config.yaml
n_layer: 8
head_dim: 64
activation: "swiglu"
norm_eps: 1e-06
bias: "none"
init_std_qkv: 0.0356
init_std_o: 0.0356
init_std_up: 0.0356
beta1: 0.9
lr_head: 0.00634
warmup_steps: 275
decay_fraction: 0.879
decay_shape: "linear"
final_lr_fraction: 0.02
seq_len: 256
MLP neurons of a small language model. Each row is named by its layer, matrix (gate and up: input weights; down: output weights) and neuron, and shows model dimensions 128-255. Each number is 128 + 32 x the weight over its row's rms, rounded and kept within 0 to 255. Numbers have three digits each. A neuron's up and down rows have the sign that makes its largest values positive.
A block is one neuron, or neurons of one layer that tend to fire together. After each block is what it responds to, as a language model described it from the Wikipedia text at the highest values.

L4.gate387:171130176093058155103114152090104161154103180101160129093092095138140158150108102137063152099087077130127141148131097142074147125148164132185055116093191194138170107153166177151092102134136137176202154147107074145188135067171173124156113164083112122092114135104093096150152095125146083118158081187097179093132123108187123079127135045132138074173130172089139158093111085172167121128109
L4.up387:116122105150090114105108102126122102116100112148074126131000096159121112143104134126113098185101170137150126134105073137129133069146149090134090114112168099127177110146105103090138122152172121094132150149121202089158127130114144125125151129100089192188130108059112162150139026154141127115148136116140119142100108093158116095095128129137174156150150061112083138153129129151195126072092
L4.down387:109142101076133117086113152089128174105105120107139126067123143158072135078133164154068143123137095108146177137078132139135125148122093104155087152091153134127159179049085141092120130150112161143130083174112129168111151132112121096148074181145129079139096094120143104082179091177132090098140139170128152110083114149160089121107207124172190136106084146060176123051085150086145109090152
L4.gate555:094130142120092136172132101105128114112100120117093133155164139123120115121163153116163163144188121124109222151102125053111140154122137091154130058123131104141177144146076130166088156173121199064151144145115169124100126125098203133118157114012198148158079133082141157059124141167123180141197114171108097107070196111088129109096127059129105129132143153070201159142132159061124107127097
L4.up555:046134121128152134118104157139212116145105123138099089107171168133135123125103123091151122127158126118142097128139143105132086154130113142085115170125129081129131135160089103112140200141110082089134129164060109070169115152132165145117192114098122138139090113142132162142112061134174151160098145222100123126124125177115167115143171134171083157116120145117093124141075195132145113134114
L4.down555:152108117097173147105158152218123115127112176119128170125106154086110151136172153146090120114166147100107170052130109167134116105104034088157074116145089088141138104170163139094065087085139170138150100140193133167140137095029102135169160099127151116127159110108106085133143158135153102116115070122145159179120116113164133143136139097046109118125144135152158140158180166115074098157120
L4.gate741:100134084060064100101117128103138112126115158175095148098138118157096127108142080129191126094056115158144145139099135104119121092107135210113111116124171107155117124066139171125057102151102192121119135117148140104136088144106149171104108142135167182127125143106101106136155089089158108080067099140156177077090137075141161108151171103127144144112154102178106143041118124100109197109153
L4.up741:110140152161076078151227137076110135125122131130089145115127097147148059111091101121093151122099152115130176165056145128150075110142135125064118126149134077103109142101117081157122090157120119135130109144141086092088117129144074106141158195125129119072079129096164103089117133125136113169069166152038130175086124145104152101111136145136157087100124126147111091140049162109132047162134
L4.down741:139104139162086078128060157106161115154103098099168147170082163117196120126029119101156146141155167110107125136140125100117141160108161135103071187157135084115136067121075160147106099099155106091108112106135115108067156121113177112093149154111174127147091135070175089137157181143084146137098106124137114161107105114139103151137124120132129135142100156092190165111092156147169091146087
L4.gate862:063121165150147163160165099134163132071117180140148145116130178168147124140134140132127105199113119082141143113137127193108159102066150192179063163109144118128193179224071115168087109148098115112074102072149192134135153140158102116144100108116112142130132143132050215184138168095118091093098100116120127119110160118145140122117126119133112107185133145068152120126114136143133157099155
L4.up862:179134157085108105100093116160167129099186144183126134119165133085130163059114151137064118183106186101173095113161164153122150109048118148123072127133103145116118131104157110157135143116167140158112205104112132112097109125147091076164135106161112100059101135112098135109117138175087126117096133107174088172089138080102103094131119116107126155170177127075151103105173099106083159125157
L4.down862:098122177168134162088071106087176180054155098161158153116074101055148146130129124129164104163122173062126129146123117130145098160112094128131155116162163166190197092041136115174133143128131115138120136129160159138059228143114204077203210182122111154126098124081126117096174134131094105161108156145186124119093159068150090109111150112112173131118114100149135122110159106127144070187146
Responds to: Empty table cells. Blank cell content between pipe separators in wiki tables, e.g. the empty colour-swatch cell before "Labour hold" in election results, chart rows, discographies.

L2.gate39:168110113157082119096175196165142142103117141196170117190127172166162118076116158141174175154161154076123117173142102180129124146049126122134115097134178083118152120181109138141141135127160111148112108122129132061127110110077097148104133090088148161110143144134145205154171117114103162179159077129113149152072157148143135120097155066103158132150171099136066142185117123115166127083154
L2.up39:086083160126107149079115186090103105120174143181121131156093110072141190178072082076106137148104149151137160154164098124144118086124112110163102141134164135086124144120120131144129087092164126211152140083183156083183162082114127151084134082071093165137124152144121124095150140154139109134092184154104122160060108103152143102121126150156073159117176160094183147144107102141084084101077
L2.down39:110132141136151140169133105089121132124100099095129150117162148146130147200161114182135125137132088169125123090086114101145123138124153117110077161177079134102123105087172155121148125161078129123135116095089097186160129121146112158145144113182117097145104147136198098090142163119177085111105129129143064133141110116089168165101118139113116046125094165106160085118104071035104153138162
L2.gate811:132159112170145123128172123103137145104076199163100129166126124178069104086075183123139144117138089176098116127102116133088107190092120129123117128091169192126175082148089130145080169104126215107072158168140151088148092102131153048151078058100108189143197204159136084118097075113140132094134146156146135103149072132124126109180103085140084077130193096154173172132135166128143147110139
L2.up811:128202106113144149083152084159124167129099156109193162147152143170135098152143098087138135184117122079152170181111121115157139108078127152179026178013176092095035104199132080110150144134166168101162106127091062127124051105107098131157163154116132155118090059149080110118163145156127111141074085093160165143130141078123193153125117132167172150161082166119138130097106083149134106106140
L2.down811:085155127114143129136137134104126160161137140096121126133113151158058133085112163142100134091136096155101115131121161170058091153099224140132145154160146133108189170144103118120093116106100141091077153119120147097122133176122121055188136084064125194146132176130134111148070074098158085084108136119151147090159088157111132084150220083071082012123183169166106147156113118125156142149143
L2.gate902:132100099104102155158177100112099119149193080152126098136088167133135111126144081103155173094158164073070098131164149146192118129140105184147112116107105110135071075122173153160126141189128080074170174070086109138149100169174119105132162182104163126090146150099099129109186130134190094106098127125185149139107162183112112110116106173089178110109116163114187113160118148133163087151111
L2.up902:098076065092113125155149133142085112146159134098161167126059157102108088091120097105113123161153138111087082133163173091132125067128075173122140075132127108155052110129168118118175150136131118043162123122072118158116145190128092108136162108192167099095077095091157093112183189139209108171100160150142164112101160134111158131123114166097147143095179149130124119157143138098098069131114
L2.down902:101172158120174156106099174112140113141091187114136130089177129094115146085109150136130115149087108147164179134108134117075104083135023098119099149130182118126186200114112185074156170089116150186081095170132128139147199088129151142103110082162099125183110120144124133127103149122103185169171142118082175132091159086168104149122150086176100122170126093124090175120131113133155186106145
L2.gate955:133179108093132111121103079079114185151099140167158136109072154169115143089133135148152180158071107127102126102121120130094085183119150146111086138121185169092099078135190121108147165130114125104195173173168086065086139059129165043141120119096112150124149155154122122131129053126136148122108180151165197137141100148084074101110125070131143129142112109117221098121091154146178126141085
L2.up955:072132079129082164091119100131133139159131175123244194150105117138112133130110085108152106138088065107155074193106133165126107105147123163146081177091165096088077151132130113085170131158209119121102115091094117081091122132105129087127141150098143090094093126119081126084099066184119145106133142092167140133127137132075094119101088117079171120127109140104153124093132087188126188096122
L2.down955:094114070143132112146091166084149144164133141165150163081093141140065095115106136175117137155074100111138101132127140082054073138091039155141109172104118163116072164119184136110126149104144113142089126154099136133103141129127159073162168143113120151130151112158107116071080147156088091138106115133122144163129105156060065131159178105174104119119162109142182045074140115152156162141153
Responds to: Empty table cells. Blank cell tokens between pipe separators in Wikipedia tables, especially election results and discography rows like "| Labour hold | | Swing |", also party names.

L4.gate372:108102101134120123154187153110094123133123080098182117103106160157070128110156097185108054143168147111118075163178097158135221128094159051137123135142110104135088081109151114122056135150110120131082118110214112187136145130114114153112062154092095177094181184091119162106159117142120144071129105117163092102155142127143109147191186122117172105156116126087090104125121111169103071096149
L4.up372:134158177110102151114162164121145145210087134207159101094076122130159184182116078084156137135116125106166124120071138086164147127161108122129099098120115134143138184163135179111185081122044119111085107105168125095152106092124124112153166184115155128134148129094072144162152137092156132201194193161143075131151140130124162144111107090146154126158083112184091101149152164206169112090104
L4.down372:168125126151168106166124111167175127070135151126114172130111125125056152106104121163135131117090138156145139134143101085086156120133021138102148140099176144118164109129083145179097157106124134060151139173164154133083153124102119159159116124090068122141146120119173126148098114144128156045175110144110102129143149121142171121144112072157118090140116154138164115168110084146142142108139
L4.gate398:137150153157137121117132100151133094149106084173064128109133168117167143133112089170185128114160187117105181118125108153184122100116163073104137121093156091139110118065119085170180090111117158084132083113118138055129118094157157123108109095121145135173100172168123124178158099152055096088107154134087126078113149144119026174105124125084128167114130146129120102111105124137093128143134
L4.up398:116161059110134156137092109131129091080123123155165103176143112116134147115149129161140154155121151173085152105143147211155124153141125148159111058112199155134183100176113130130084124163146026165148175083141150109184120089163123079105119166088154179118146097080187184122113205099122113146106119108071098133101089098092110082102146130112135083135155051043131121096161104114139145139118
L4.down398:176130150094130132146098072168160184112099114097087116124136211150151125144049131137126146083073117132095112167184038111139124111149120109098110093109140139140129124110141117170152128148203109081168134118132122150108068131127167094159157126138112094164167079142125164152110080129091124058125182108112133178116142152111030166090037142110140140149094165128159101111122114110101081162115
L4.gate667:074180146128071206171171106073134056185120147157115129174102118146156105139161094171173097125142166099133187093167164156143151132114136118155105181139197105082135161163183128088018125089119138175094173172123121093122131093105111156184120070185121119118170157157169122148184150139149103092137137111152091098136148146159123151163130110154160101144106098125171124067168122137157126081122
L4.up667:187119131122121153129165107130132097118088141148105105132122229091102151078141121137139100130130135092087153151142183129188112052119137098139121129151152167154124064097103123095141152095144127095139133102142105145109117144126111168169120107064085157163133100096151128149113101152094115150145081100133143170143179180105110255061139037078117086091143129151096098109160100166122084158150
L4.down667:150150083122163166112151141201130104062165145178198142094150129127082153118142080106102160119160103057123108147113157069184149106135190154113142135133116134156140169135119068127166099131050082098185123108109153109130116092100098091181088181090120131070100126127090128111123089136132129160091176117110104185066135119092146121141105133121099134151177097123141117119120167135147136127138
L4.gate760:158144133181117186073211107183139166123114123175155083064120167120101130151172149129136076093123150153119139068173149078167137118121152149134159129107170072151121097129100111071109138175123144132049161169161126109154155160129118162145100123143153094150152116108128174130156098147120132087115086156132114116135155146172056160117134134145138127126089167130084157107129170121105149107045
L4.up760:069146147158115082162138124043120117157128108112115118063142188140188094133127139128141087164136114166192124143111082099133098171070151141138124158160120105085135102148113175103113096105102158123154175134197094098149113131154153144149147158134144129120122134143200135130108079097149157145173126183148135130169151095148196187133108116167140068106130131143159144110140085162131161104180
L4.down760:142086077071178176089087129143122095139128111060147176096102135086080140100119139168061144124142099138137058141111147106126102113126070141129144123133096110175164120115094093120102168133129127199155153183169111106127118116144111128180040111108085107118180083135125110133069092091064127066130149122121171146144133092128161090196163070100187158113155099111089149167064072149132124141140
Responds to: Demonym and adjective suffixes. Word-final suffixes turning place or religion names into adjectives, such as Ghana-ian, Syria-n, Chile-an, Buddh-ist, and pipes in table separator rows.

L4.gate486:054150145108125094075119126139155134144147124179108115154133096173134173070128127092179135152074150133153175132089170131150120181179133163126060113082138119149106094126149173120124136101149166088137146087125096094183120131138125138143160113086163117175129153107060091209104090092204127062082103114151129113160158130104126102148101112081122048155099144157158134163103138149135139109094
L4.up486:110142153127161076055144146104195173180113113102123095084139121168111168132107094117120133102122160176062105137080061126153124178115136138114089165020132132130098071128072109123161110087143101086101103110166182103128132110136166162090101119138087115214094121111079123082190161149144097145140170041173111105119135115117124161066103092194161115114114163192154166190194071113124142129109
L4.down486:158090107108117148186108206101115139124144123181064171174122069140125078173134128133179126130141106226144179082105163140124143161109005164130196138146130120094131172108151138148130148152177080146111159118181141092140093114173140119167107097109102125136094088107110135119141161123109078105099127163106086169167112100200122202083131209150110155171119117125117151090062086162177185137079
L4.gate499:124142132117182176110154083100143139138144124181141108153110114130142137109199139163124148174121170091173153133115092104154140158161157123128118149152128079119131130151087135129081132150071122142108152109216127093147147150155109077151138172024095173139137112082057192109127123145165137124163122125128136107140151134100106144127151115166140148083176124085101156049097106089156137120095
L4.up499:102139096160103104148182103117137153153118141102087171121168192170135148182162129111062136102102137158158148177081145112113152157126162089100091104143083032141113073123097029199163129122158196129097138088149169113234157137116133138085113131149122173107116110151107108107178141097105153142136155152100103111062099168122121158157185164210129122164142143154128095191117163137152037084123
L4.down499:097139178053165124094142160140192174082087113141098139099102090061018092127067087123121137126110094127147101154145082156103158106104086103120147123137151144151164100065172154093117112148116142124145127099121145093114229171137140113136124189064077108145114109072108156156106104119093160150111108070134159115097159137096110091129171136140154204135108129069133131085185161122159172148154
L4.gate713:115081127173105133099092136134092148115135116125079067099119122209142156128113122138201135074172129165199151135082173137175118162121125130105148116129145113150118098136089103116114174115112153090115115135110085070165128066141141171112113114160173068147092125141175101206154172172118101108080125153131146101144146168153190078094084098148139115115146174127167104109122136156114144157098
L4.up713:105154128150148067203113147167098127166118174161142141138157115142186205059095097129133100100049138151073184147153081098147122110190106104164144122138123071123148132096088101148149104169130150110158074139175097124091140096099095141155055170149089117173135132086103211167099159123130172168122115119094062154198151119087145125151177172098163145187144139070110132162115107141173132174166
L4.down713:160124118095039128121138101154088099096139119075179145131186180117164138198090096157117204101097168110126138105088190161128144137090214082126175089133114154110115176136073124123127139131101101150137152112093097125170118151057097124142118122084133105090121128195176103089169184106136106091127161113118152118163125100158069084087138123140045129104099145197097146117183122144157129126116
L4.gate729:117085157099109077113144109129104098119180131101115131121088146136155184142162158102077088133129122081149161157075172141062123200120142158141134173149081087155130124117076066039113175136111100137120190134103106165190133111172123117078141144110130162187113102138132117124109172139170135108080112107120135099140166184139127120133109135121136153090089131111134116098074118109169196121132
L4.up729:131135133160175126151163209131113163145127113132154084091141157170151160146084144107136143077127171107089081106067087135129155154153142118107099129150104163046125105137055091165096113094164107065166175149160043163179071117094155060161165165127146185164128148120071193078144178158152091170136135121128105102174153185100123094141107110206113154127158126060145121151187123164059074137137
L4.down729:147149154142150140135119147154168117092103160147094137134160069115121159128064169080143070170177073148154132103120071157147140182160070092106109106099162098132104124106119177154108134141203175114139098135115090076110058088175153120116184130144135144132055140119086111158099091093086206178131143118139126159179165098159115162162143085147059136169141149086106170135124105162090109185098
Responds to: Mid-word consonant fragments. Short consonant word pieces that continue or complete a word split across tokens, as in cat-ch, pun-ch, mid-st, win-d, inn-ing, across many kinds of text.

L3.gate736:138138142129133164128081095095095142143159076131071105131106158143123171083205164156155178123128131140114140141140112123140118101113182114159137095086182115155113161162147150108030145136085121075142138099115120114133110128157139128055159149112129070145168170092130157151179076197127149122175132154150174112116116104177168125105152101141134161136124119080154126153100141107142211155093
L3.up736:136140103154067118197058081118089113127133080154131131094198114071092187141138175130155150138138127121110108119130129188098107144107110097174161038115159104107081128096135146131106112101122112111122142088099143121078113143166087142060185133164122140140136123138174162095141142144077154120140119133136129136148119088148159093086103145092100160101136150136136081103113117079105139137153
L3.down736:151114107151075122171135078155110125105115114116110129078222127115107126144115177088167153148139146134128144053162138164108117084132000148119146094149149136122114096078129147115154112086132132119128141142153130117123114156134069088113207136167110164130149096165168191154166106136083131113097145100107154165114142078123075151142106173071146148147134137132133067090110134080108103173163
Responds to: Table separator pipes. Pipe characters inside markdown table divider rows (|---|---|), plus periods after name initials (D.H., E.S.) and name fragments like Bac-on.

L3.gate263:092123142109128091097121176107106123144156134213053111127125070191133131097154144093157137183127155134146129126154121136134166100083149101084107127087188131098125124088200151124142133107086118144107105141088133087190114086145174132146044095163157138142162143061059101166170086085128136094135152164107128158140062137145118077163085178166094109149116135110101107122159113129130169136092
L3.up263:099079122094133115133124176158163123142116141128119093170127146167123122130199141116172051149194155061048151164087127121176137105147135086115158156118176134079068190169073098187135132137054139138068124154157182112199123110112092089145151126098162159110042095108122113104129169101100158094092121168110131100118093158115153151102161168123111064178170094112094056063119136102086028122115
L3.down263:131154151161143137150124138124155161143138116059133121142128102092126131095136157134128056073158086155150175166080150133168102175183030110188088174188094132093126131091135135200151122155164169127119101145133132181138170080112123106082170120126137098185175101111182164144127139166075113116101105118203121137144129136191074200051182129107073151138178091100181107115150196146159126108147
Responds to: Word-completing final subwords. Short final word pieces that complete a word split across tokens, such as swe+ll, cat+ch, retail+er, jour+ney, across any kind of text.

L3.gate932:141141130078145144113143104115087164090109156110086130102121132186216136109147119199191201105090122140153083131094103101111143146150162115118061152088137113077145108130189114144136152178119112125134148079123095087147143099153204059160163133082115145109116188133150141142124095141201126109158113119137160057086168086163127078116100114125164134126137135123185100138130146145155178157145
L3.up932:170155213175096134091114150039199138123191134148106158126065093157089061103175151181127110150121147110095095100211164099132186159102135120163096147160188150127147107118104128154095133185172178126088168090115111087171141104148118115137061100146144172139095168065090167174148047150130126090160147151162121132073135157134129113138105137131173155162151135100105101106138141084212103092137
L3.down932:146170119080141148103145130157095160113099119135066125106101176178143134104129107142175178135115121107120115140114104065189131160146011106134100115104154122086121052134147075140118123180137116160131147083151091134113138159139150045174175176110129133137096146099186111193106084090165124124097144140150130116086135101154105078143104095125130136091118138132168076144143127108132150154136
Responds to: Empty table cells. Blank or whitespace-only cells between pipe separators in Markdown-style Wikipedia tables, especially the empty colour cell before a party name in election results (| | Labor |).

L2.gate26:114121179148105138139128118117130116114112067123238114030150175122148192191165113099153114121142097154088123102134099162097191135162129063087147163150179113106130139145085109175118087138103127161120120142187157183082154152088115104119091133119175111085162135119148087094156161154104157103165160126142154092148100059083148086130175121106123191148155128083097154139164138172118094075081
L2.up26:137096135093144075191119078097124152151160152089150131106169054101146124177117131139094121137115139105117133073204168127198131121177138118126141188137097210107072107103092155124134085118128157152095072125164140156108130076194074119167118119090101118140108136080114133128155039197147057102107099130147132147092114140131097138126139107102143125189166081147085126090147115175099088118154
L2.down26:104148094173135137106122141143126192087104141148132119168101202129105142122180072171056080094133091147167102073091079151066155112130112131194151141102125108067133163160119066104111150117097093133119115155093134145133164161115144155078142166132152148139180129140089207161151148064109110118116167104128165146132109149140184116160138150131115145136135146129169150106092103046133116114107
L2.gate570:057100076089065160144150089116113131100158070127146082084073137131111169112112106127112113130168086093115105067131132150111149153135151098168083189173125081093111183094137097121145122152131140144109147164170124090161123121152140124173136119110110097182126170129163141150133083195152138114104138087106199167100138108147058084154144171125081113142145133113132146127153154111129130131117
L2.up570:151077089148103090126138131136088156131089049140155107143102129171098133152124135158204106112108075157133093115134139168103156147136118103165128114127083113115090180147113115062157106172111197127118108187152127103110146108104129105169103126133099127159114181143106076195109086107110089148158158115176146134150120184094091104149167124162074153137137115154142135129184134078124160093138
L2.down570:170148178193170110091132141145114130118079149151164140173171166156177125181159179159124168122133190147098109146120107166163082122128029161132119107065097131190113113120146118135111165108106118082111128129083124119082170119131108117104112147150159150066180107080070079104128121103079069141163134140161051058109140158081172158157075144112130116128105133156125086093135099118151161140148
L2.gate825:081146120165154134092092143160125133160129148118033107119076131135087097093175129165108126072107124175136139085151170159115181168163072161140147090121124116090139167176139136154145163133167177166153151150152127137117151121163104108096103122132084113159173095120070154152090099097084098129086139152112107105146140190108128124140167151142052172145124085172066121132110122141133106065107
L2.up825:119142146078146074128125149172117178135120119126130061138100110126141119130192074095120117050106120199126166087157152191171166166179105173133133105134135179118154157142130150174154104183116144145122194129128131084097158106085075073068123129091080118127152108145119182075072137099089132118139087155153107097130116167173159156116149124129054089213105098164071106128133129106144127069146
L2.down825:134134112186135164129143114091125088148156127134129181124154166109113130116098180110128142171186145065098113148093118080121089118083000087121134149113099123127138064115120143122138183102160131121143073141102115143174118140116135125173102150127173114109139110129145094133182126147168122108116150123088148153110121093074121099109017125118231143025143154097188145130091142112097123155116
L2.gate907:115148099106145148143176132157144121127171081157145110126092109169099115128112051125126115094142131130100111089140162156149131191143170191194089161104104184089153099100136080106127101126113079097100168150177149113097168093156121104137102152152190098133160154115210194110101109153083073110159116116146087116137102150118048155114034126155206127192118106164135074153155168136129106134083
L2.up907:114145137144166154153142144105146126131140154128161105143097112179086058151101109127090099144131131100103113115134091163111144166194142187145130204142114126107163120126141130117155044122125060122103110143152205094110112110137054131169101137085108113162160107113150126124098094145091074109130121089108062132130112101116081146148086076109093181126168102182146061090157155093133148150073
L2.down907:073129169155130154111127154087122145138168140111156126157115150142047111098099143168068094121122141128105106127099088132099138137136053141126158195116110056091181157161147158165134088112154097154105097146116168095121107159174073138156070145045052159156186142115103084102156086098111111087135165103097113144134112119100156100129087116094055145095151124149143117075125173076119197145100
Responds to: Country names and demonyms. Country names and the final piece of nationality adjectives, often in sports tables and lists, e.g. Croatia, Ireland, Romania-n, Albania-n; also occasional word-final pieces like -ed, -ch.